Weights of a small GPT-style language model, trained from scratch on English Wikipedia.
Size: 12 layers, MLP 448 SwiGLU, vocabulary 1024.
MLP neurons of a small language model. Each row is named by its layer, matrix (gate and up: input weights) and neuron, and shows model dimensions 64-159. Each number is 500 + 25 x the weight over its row's rms, rounded and kept within 0 to 999. Numbers have three digits each. A neuron's up and down rows have the sign that makes its largest values positive.
A block is one neuron, or neurons of one layer that tend to fire together. After each block is what it responds to, as a language model described it from the Wikipedia text at the highest values.

L8.gate67:436511491523497503485521483570543506470462514518499483488557478523500504527515534505488476459510488539499482534475466560498492494450530431509540510508534487470543495512482496501519515508540483506488449519542490516487532476515500506475477512480489473489504526465487473503513497478505451486
L8.up67:484521506475546465494452483495518507485476527508495441479510512513532492483535547519507511481541494515478519484445468490485488505461506519510521503493509510500536499500477465492481540454493469484483494497506510468530497511518517504505513502508490501494506497544484516509534468562452442479
L8.gate227:489549504498513489479471482465520450510487526533487460480488483476486435517506488486496489489529479462506512518464464511477512486500491542501512517497507540491540496513481498504513474488505474529497493506529467502482456506509482475526500535476511479501511528476504516534469520528501532524
L8.up227:530510476493495550561490489503513459470508495478490495465501460492505477458525513495512529531483515488490478533502506514528514466523501468516527444509487522541521527467468475492512464519476512525533495474482517523514490501489492523503468486482511464518521475482439533541463518523506474503
L8.gate268:490508464514486525524511487476496527450494515511484459519525489501489462466503495560476528515577441500482471518490520471504496524493471503511472532488522529456500539472472491511570508508515509541482494478485516527515510480473505533439478490471496467498515489479484462525469528508506486538
L8.up268:479566516500501533468518498448497439501464459507492510510493442516481500519471510535491475518501461532510473527497520508515511505481548496571502480510481499454477491527509500510519549535501488513515514486506490508485499503507533515465497513480520485463506510528527499488516513476540505470
L8.gate281:484465506541514487511493479510544458469488495479518456472514466477537497523557510505467495513520519494486498521443485482478538522474466504508495496486486528492502518484471489565544481482499548513502485480501495542483512485508485516534483509456506492502494495457495481528506494500525482479
L8.up281:472503548496518491553493477510504491515488524513487529470494506504542495520505542487507532514466488479497515498447511500471536453512501503461483469492487480455476502477503516529531508465501475491487508504546476528463476478470490525492492488475507453505565503497508550504512517503488510479
L8.gate358:528517482545489499496500453464477469451509500531524530515508479480542516468496511493501521468483473519465487524460475493474528528456513457503497544533448513496416498465466496543519489486474530510520532536502457491499522520512547496512528512507516472502493485481490517498505540484509473532
L8.up358:492462465531481533473484473512473512532486516500486514539480480477564521503507534524437531549506520497482515525499498525485504480537516482517494531466519495464476521483534494518504489480420523509436501529502504493488548471479505499507447471492554469479477491508534484487543525498470501512
L8.gate409:492471499529481497480554501502545474453506503477524534495494481475516464486545488528531511513520531513525502532497485512528486470504480552535514493471519455521456465499458466519497525504487512464539499476489472494518526459518501509503529501480541516501455546512510496488488502516476471522
L8.up409:491473557488516526508457492499543503495502541504479470462490500505511470532480546458503463484485468559484508473493516452500527503458530503492503525481488519469458505497484533478510449513497486480498504463517492512443543509520497518529537541528491495497503499511490508556487497531536503459
L8.gate410:482519495480479533498487519525499484486499488514524481471507499487536492502506522540518486537481442457522495494522511482491497568516483532496497545505493482527476467526541492521507516430492496501456481519493521505461533473525501462480482502498482432523533492460499520514504554496473502419
L8.up410:498483544508459505505515468475506480478474448514506478512524501484495481522489473484502507500520498467465475505536506472502557501516489519531495482519489455519481523531494480476464513507479486493485474547515517489524528527501519561542491489506536486511475458489505487507503462515495510425
L8.gate429:484482528486522486512492493512461513478543513534514473492472508533532485419491478504498492435513480496505470441502521488434521488522530525542485507497499510515506463519462517524498498477501508505463472545496466504497533474446498538502489537538518487494537500509520512487492541521518534475
L8.up429:456506547513519501503536482539531459438491463521512529503483531508559503526513521515481509504530483523514520468484483504501498495450471489482470509535546499503501483481490505487498519509479552525509461523506498555467531526499492483503524501515485521496519522449499487530530473498448431460
Description: Mid-word completion pieces

L6.gate137:494513494502464478496529498529473495500531461483503523532508440457510513492567479515533531463509506502498556490523490498486520481533515534458470538547477449518483501506526536504457489468533507469473475489502512473574475527473489477508486533540498486488496507516488470489523523491517497512
L6.up137:459449496492521512504509470503454503516512527490468536524533505464505494532464486482476482529523481478503497503512522531475509526460482498535561522480556508519493479417508502510566505505467474501516508485494500507459574467523490495501476490500497539456479465510515481475507503448521520516
Description: Mid-word subword pieces

L3.gate28:467491522520487539517478499545479474530485513469479484494527505504510531523498524469485450515488500480520538490477457488493530450513491521529497509524554539521505508501505472480467467504489495536470468465515456493526518468484525463472485499523473505497466447513484483482481513498517487533
L3.up28:521498502527510508490494503515515471503491521502464452513533522489512533553480516494524502494493481445527554473520485490499513451532509509539510464496535505556514519502517510473444513536555474488476491498478472514517495472477511490493477462516513483462478458523506480515469523515521486516
L3.gate226:486509496493516504523450515513561506531439512475483475436546476458557508513524534524532498498487494507493483464522454513505499507505513506542472477469535477516523459514489509505522481492521473479503498501510494479492529502498497528509526486516516509516484524506516447508531518516501481453
L3.up226:493551491489548522538479516516520516527487514504485485508511517513510502487499539498523486455499503555475478484503508496503479466494443507530455465488479498501550493507515536504528472484471495477513503477535521457499556488453481491515503511502494513512465425473480466496535483477482447465
L3.gate227:518477495444514486521471503537490479503486488476525505563529479521492536502498503509504539493454495481489487442532455494491526497503517516513498496481532507515508502497483541464508489504556463534517500494521498443498488509458534492481526503541471533486465484473514496551505528488495482480
L3.up227:492539525489494516502529535497490467506479506476482452500490521492501505536485532514495489513498519530521476497549471451484464531513495484526495506446555530478534478477516495571539519504472527497491528500569485480532503476479532506482531475471490527506491478488472492487509510497505504489
L3.gate261:529499467510455518504487550515499501531530480481505510510484494493459496492507521486499464520542502535489483468489494511495503523516494510518500488468497479478507534497490468496471530504534533474462478502522419471509517553485539466464506512467493486497471473504497491555534486515469533509
L3.up261:521512445506534469501478510527520491509502514490469506453489466504491502510462561492536453500519463515471527504521494505503539492481429477491499500492518512516511483481483496524503513469535560501508492502526482487471508533496500487482517521478473476496517478487522479506483490534482516464
L3.gate302:505472476492532459490476493485542497509518502508500503508480544548520550522528490497474512555467533457517523515515474463521528480519516496481521433472483532473510507488484504462446456492511485530526482526534443481464496483496507494496527493497496507515479476490495562494492482496510474505
L3.up302:520509500486514502528436510541488492523493464539461512491484510509477500547506540502518471547501493485534451519464490494499475451493471508516458505485492479526509475496489507546489490485481492486497519487523480473519512524486514515454464486538518488543559500524502514472545475532527508526
L3.gate355:511515537501484504462479514535473486528479485453510501472505497450487502506480552513520498486520484533514494467514454511446516494532489555507497529510524520509499459521503504482495466471514489500526464504560492481515476478446519488488502480525504478520481502466495470499516518527524465515
L3.up355:481504516505492474421494499482481472509500485503523499477524511468506510520467513524522478526540501455505499498503483519480528497445515531507445510525507483504498479501512521463487512474522484524481471472548462503512492509501503520481477501459488525547502509472459476484513482570534506482
L3.gate365:512486502494491567498488496507478543499500521503524528521504489483488531514457504492542480496449472452479436463501462511502491498461504492508497473548502486521553524452513560452529464531492488490491474507478504546497543510531466481531501488493448518495521486518493479488499507518515503484
L3.up365:527505478560531554497460507521462451543513519480483510470493535468521493490488521505503483485457456490454502505545524455527529457490537505492534494482514504528513463444515513509503507541499526469521528481479499522478524497497522505500527474508497528481517498475449455494521495501499507481
L3.gate447:535488484526507542521491515515501483516466513509492468498525509522533485487530522502498480514475491493509445486475517519516482466468475492511504528485478528491513488514528524552546505506488499516508453506499549506463496537506515532504490456517458486537462524449483470503525504492468505513
L3.up447:471481484497521548504493543521493472487455486503492521495557459512487486474525557555496506521472495517498456495521509483504530486520496492534430546522486492504520499507520500535547486495478520556535499492496476511470467486519499505478492471527514461504554526445462488521507527510464490506
Description: Line breaks in structured data

L8.gate12:471522505499487493508529493519509498460460507520508535489493480484513528487472467567512451498481493485488518522497464505467472467514470505520497510493523522522536513488543517478543517492512488553542503505517462492496553477541503515515473498486482520506509523519468535511500471486556488498
L8.up12:493480484456488506489530471509505526541496491513470518495526522474484497511452493544510480476511473504469509466534526539464525487525509472565530497514468530468500513483495492493544454481539503487522464490512491483506465522507470482509492518492508513492536510519503557527497495511503478497
L8.gate42:454517473485498467468502442542515515496484501482495477502482509527537542528508523497512497507516424447489514514505519499489509505481544485507514523528507493525496519484521519488480470505495492487491497511498547455499513488571549447494520524538529469522441496524503491483487538554513445535
L8.up42:473538531539503544473502469493563534505492534535496522510502519523452508495507476503518506508515486440473503495497539470476482547489516518477546519474482495509480446436524494501534477521489491498490506463502492474485510499511499493484507484553509530543505468512479507476512456522476479506
L8.gate47:505535491505502472493514474516518525517525509515490480506507502503521455534464493520536435485483494500464513533530525476556494503487442494500467544532516491507510514507467489540498491539483553537511519509488489430530561515503496500484465469457526480514494477503540504486440480501540502484
L8.up47:530475491477504496499476491494488536519535527493517432489507513490507481496469542507525507507510536501520533528488517496543576499507452498467501482492475480524539483550511503510497502509492505496514487495504498472510477487495493517552470503478516474492484474507522540482529523484554442482
L8.gate63:504464507496465493509519512520535472534463515535488514488543498562530536520497494468491472502476485492518510550511501504516468531474486477481514483499486519514504520493524487525519464548511548486518524543487468495508493472481516493534500485482519447505500529481501510472557539508544483527
L8.up63:556500485531502503498490513530485485499528486495518503535512519546502504500518467491486496522532514519492501518504431484486468500526480504482511497458499487502540538485516499505531494522498505497477486479498490489478531524510524496535452485482496539526542501508518496463524460474475475509
L8.gate89:464544518512526496514543518501468532452510490509483512502452501481484496490514445476480530512471474495422512512519464445504472516510489501455502486477489474563501489504513516475515484510525484500501505473527502513507512449486493520461483510461477461529497510475510487510560544461493485526
L8.up89:501471512444504497523537465536511504471456476471517498466518480472521512467487484507491482514481479473483490505554520508511513449487543536522530498451502515526479540459476550515505494505533480443534502522513470497532488479469484527462488530495505527504454482526497503552495476500517465475
L8.gate104:518494479468510463525478506504481517517517482548521538525519498457506488488522499519498530452515485475514505516494468505489485508530499459509433479499491491453519521507494528545575491492468515487478465516522487478538535502505519484514529481546515517475501500489509526478518493508545524487
L8.up104:472482491523492454562492476484500466490481519480468478559488465527495515545488499494504499491508463485484488447476489521529514520481505505501445470507510479507505543516518506504485522485471504527510464485508495473487517494507528476491531475498482536479502518520515568506500558504468484489
L8.gate118:486498488465481469486497485547460527526469555509502498519506485500493501490484505526508505493507498499576505531489516489524471510475498469508538520475431502520524500466540489543558532504498502479493518439522491479505532492483494477510495470492496514498512528499489475523493459513522482483
L8.up118:489501519457479458486516456555470539525481499489506487497486505484509519513527502476456440507510497486491531544491492463510536556501503487483520532460461478499492493484532504461520490484493501486505528505525504467501492501475571521498538471488506486481523531442502477491516459526520490468
L8.gate127:459500542515510485457522516529514495560505492524496518493461518503484502435472517511526493488497475509509500534515477450504481507528474466491494495486468513510539534487572518525495443494494514478532483464500484493490467484492464521468564491472479527487527483462502526485504478503560490500
L8.up127:471485461465484480433530486502526457481478496462525543492549480504483494512518504510512537491501507475487459525473487500494474512487510496551525482504500536528491479474528516509493508501469516482508439510514565530515518486490489536497514510511453526474485496478474509501482482488527526569
Description: Mid-word verb pieces

L8.gate3:481497531506467498497471482553523520540511441486489470481519487477499491393502484472434490483514504532494517549510506477470485507550497479527521511519493491505495496504545508478500458505517499464493505506487474483500549543461489495527534460459524515530505494454513495492510514504488533488
L8.up3:467517466470532453499502500528486523503554514500532478520521492495527476517479474495510461473479470476540491485493466494482528508521533475504519496505505497461511501540478488493498509514472493467467511482495498500528497502490538493543467515479475449495530501491529469487508490493534546551
L8.gate23:490505501507520525518482477535489492488481469486508505509514502507515510512487496503526505518451469483513495508535509502498503438517511528526519456519537457528463537486510540503499488435527491503472499468505507537536500501496500529494499526536482489507520452530530551489502512510484471493
L8.up23:507508541495505478468470481507478555503469463470516491499488529492475512493517534484469527489517490490462527459499486531523485506451487534510489490530493529528514464493474497474461509475529557454491473536497472477495468462463528473468501525480458486492488522534476471477560519487531525502
L8.gate240:491498469508504535493519511540476479459521497477560464467492516511527481501550478479487475522500497521471515501469493454517516457478494500505505483485504457555478504496454513541493463488535511496545444495523534509516510470508525548539480491521496449495489520490495478511480479519463513492
L8.up240:507454576468536504483456464524516515482471542466511475525496516503487506499484510521547467509509474500511517471501475499498488476491517476534533484465545553485455473482496537532530476473486477487526517478471525500479459524529500507483486514523503562520514444523496499535524522496529483501
L8.gate251:501470503504471481506511495495489508480437510541528543499542526489500464509520483514468521490508496469534456528456493489491470521524461498522512544494498518481501472497446516461520465468516490475464483474552482483490502507486539556501487492487463525492522509475494497512530491478517511516
L8.up251:493463487522539482526472456543491497480521491505498472480547512551498466506488523543457486564507459485488481513517473519484502504475526516486497514515535461496549459531513482479480508519506473540512494519509476514495527456514529474503481525498472563464528483513466531488507500509523499509
L8.gate265:482509475459442516536509504505521486477501524498527495438449501509485503513482498560467510502522480497484497500476506498556474482516500507496472526486464506518483501510514509493476520473549475480502496482556535483507531467514501506488483526504492492501513505500473497498528478501498517522
L8.up265:431494470510507477487545511486495554499486505523504500471550514516506487496511516555468571508509467488481450531458467515498504509501486500509464518475549513506487527500491506509516493479489511466477476481552529500525526464432470512472462482492492534456472545519501488493502491499469550484
L8.gate321:529531463539510502502475467513526513587546480508490560508452497507513524465511501517537509504482518518509455511509517528455483515453517500498503504533529523532484502486527508476509529491527529509418461500486497597507502509513521514516495504489502470492472500450480502509482504516522499487
L8.up321:534525495537511526470491531495483485530521488504514508518521509504527495476484563510501486492485528499473482493472506454472496519513490517498517516455547463516501495491508517538509535495506512506494526478481502531557458487462566485481492535489459522526515493529535516472510499476500512435
L8.gate324:487504481469479520592516466463475542492464477541500490492499487493508472485513534519498520469463500516501481462525472545478527482530531515523460475488525495481520473472469524477450520531519536514479484509543493482477466486496495539483490525463455503526464493499515510470507525512512461464
L8.up324:528536499501529545523529481494517464483513512494517530535518561516497473479493466498508504466501485493485487479479491541497500519503506485525526499509474476497502517460513543513470494498535471493487502538554491528518520523469519498449509536485440532496473459477477500444530489491509503486
L8.gate416:500517503434501503494513488499468521526509484470513493494504537507545508516520523500496496520516481507511531534532474472451551475484524496514462495492566509541477479451516510496514510504540448475515456517521445509505520493494527521487500474517477508473502507512436496509532476509495505468
L8.up416:485500482504545562482534516524528515498517511502486527449497464504521474512483499514489476536501508503508491545484474507479482496523494482455512470494545489482522517516480490459521459549499488534477478451488508460498503521461544504525511495488513484515487511486468473470479545495493498499
Description: Table row line breaks

L6.gate266:484473518561489503455472512556505484538501478495498492497540492519557523541509533509551482521491488495483545515487493499481508458482483540502551451518529491486484476458519458504487474477543481521517490498527517485502478508478492507505510523463516545491504499457452509524490499543484536512
L6.up266:508529477474505535488498523549501456528491511450499511508492492490513510514466505466479506530476503490513501526490487480449516497479521527526510533468506518520470446461496494490499497502539480507527440462478472511500533486504504544516551488513497487477497495496446485538509503555493522482
Description: Line break after entries

L3.gate22:493504488476483509493507502484538522498513522485530532514499499447534530484488510536509463446497544462522464464494493440529523538512513501486484486510496502498498479482511527528485529503509489491468482488501500484533528509527490468510458511523492469467465495505482462459501523468518470542
L3.up22:521483471439518510485526485459497505515533533511537514494527505442502506494508489509493495478449518457497489499502487471524488537465496524511499456496462507502534488517534563536538543524504498458495505466531501454500500537524507466520466488488506474516485463517500496447485516461486469506
L3.gate74:456474440491499488524499509492528525514502480512517504543508533490509483520514510479487498502488525475489501512542479497566511504474511486526520463462467506550524522502553509455503484505528478527541494460535483511490518500503483523500524464555507567498466483550443485481486489484506486512
L3.up74:512500491516504513523519506510485480498474499482504501483525475493537499484508478515489452498499494527513511497464474506519459471506492493509497488490458532529514477485482503545518555483497523515503477523497510479520477546505505484518495460496507528518525464541506438523503487473467536534
L3.gate175:499508504487515495523533507520489492465460522535483545464461495483512504497485496533512495462505505537524481473511434529489489522476478562492492493488514468538460515498475518528515483554506526448479532497508542515565529528511490471457480487493493462452539525525481512478473475527482514495
L3.up175:493521528511505507509486456490497530490449531497500501512534511515544502530482514517490483507499497535515485497513454535555503541511493516530441479469518477521493524519481469520533485453488491466502536494521521457522527501519519504508505517458523507508494486509530512422502478505501507516
L3.gate253:472487508466493544502522471488539525484516507520487497539460493475506488506516485506513472485478494538522530480509485517452525506485471529495534464486520495500466516486479544478464475495488495493518483509494523500489518505474497508525495472478480479464518504488502494503478536474472472508
L3.up253:502472500481528473498480448485520531489501468522455509554490546501492515525448490469524467502498525544504488470476505497491495494500507532483422465523498495512501497526533541461495541481498479460486527492465525503508500538466497512491477481474494506464480544531499490500511532488479511560
L3.gate270:542506504497481454522543500462502484520474462489537562499491473437487482527489514517502477508525515476516462490512505488546514514502470485499510486534528511476501502492488513506483525496470523532548485499476502470499503465457553551490512511524516501498472533484495518475541511491481489525
L3.up270:524499519509460459468522518500492516493479489526556554508493458445503498525493527483507498454482507476511482471507524514512500527503483524496501499481526487481504472491534491514466542481453507519485476462456510508524474503445526530518524504520517490492479547511490513525548504470514487519
L3.gate273:483512496488517509525491496508456528469503536541478463483503495462496511476455525501495458482503475489518534500449519466503529524489501461517475473472493468515510484505519520512512535520545466477516529508519525442492533523490500531495513487504561473438454479480516501507474532480497456534
L3.up273:489532534488507467456522502494519516480504500483513545530479516474495446456504478513471488468474497519533501475470464524471483518511530540571499488496495524510512550518506510508489520478515546466466546484496513508449503484514478505509503521472534534538511504471513530514469497492451490520
L3.gate400:509522476487475482467497503555503489506494492484493563545500508536520508516484514514453475470499475484478517461513490491513521517495471515502461503491468536521533474446535536493514470492518439531487524484524515493449498496508508500485489478504470474523551462519528507551474538522499518503
L3.up400:504538482536536509520533548516512498479537484504523509476482508519494501518511544484466500511450480504466508476477512456530488468473451433514508533465492494547521495471501532507505540496480479531506512512546515528465462477463511498503506458496485523489516486496509477558526491504522492526
L3.gate410:520470487477460500532520475525516503489545486526486529483509513501470540521500519505545526482469498596497465476444493495471523489479465499517472475487482465513492471502516486475564537524513511520469498448499537496527485534489490472476494499517480476486529505504512485500528498534544464501
L3.up410:529497465549482509478462494517518496488530544503489520485523470486526499546463535491510446495470516524525496472511491501525459536479459515493532504471488467486507481472507544538495482514474487509480533501532493472518512503462521467494459511517475525461489465453554544456488525514509488472
Description: Mid-word root fragments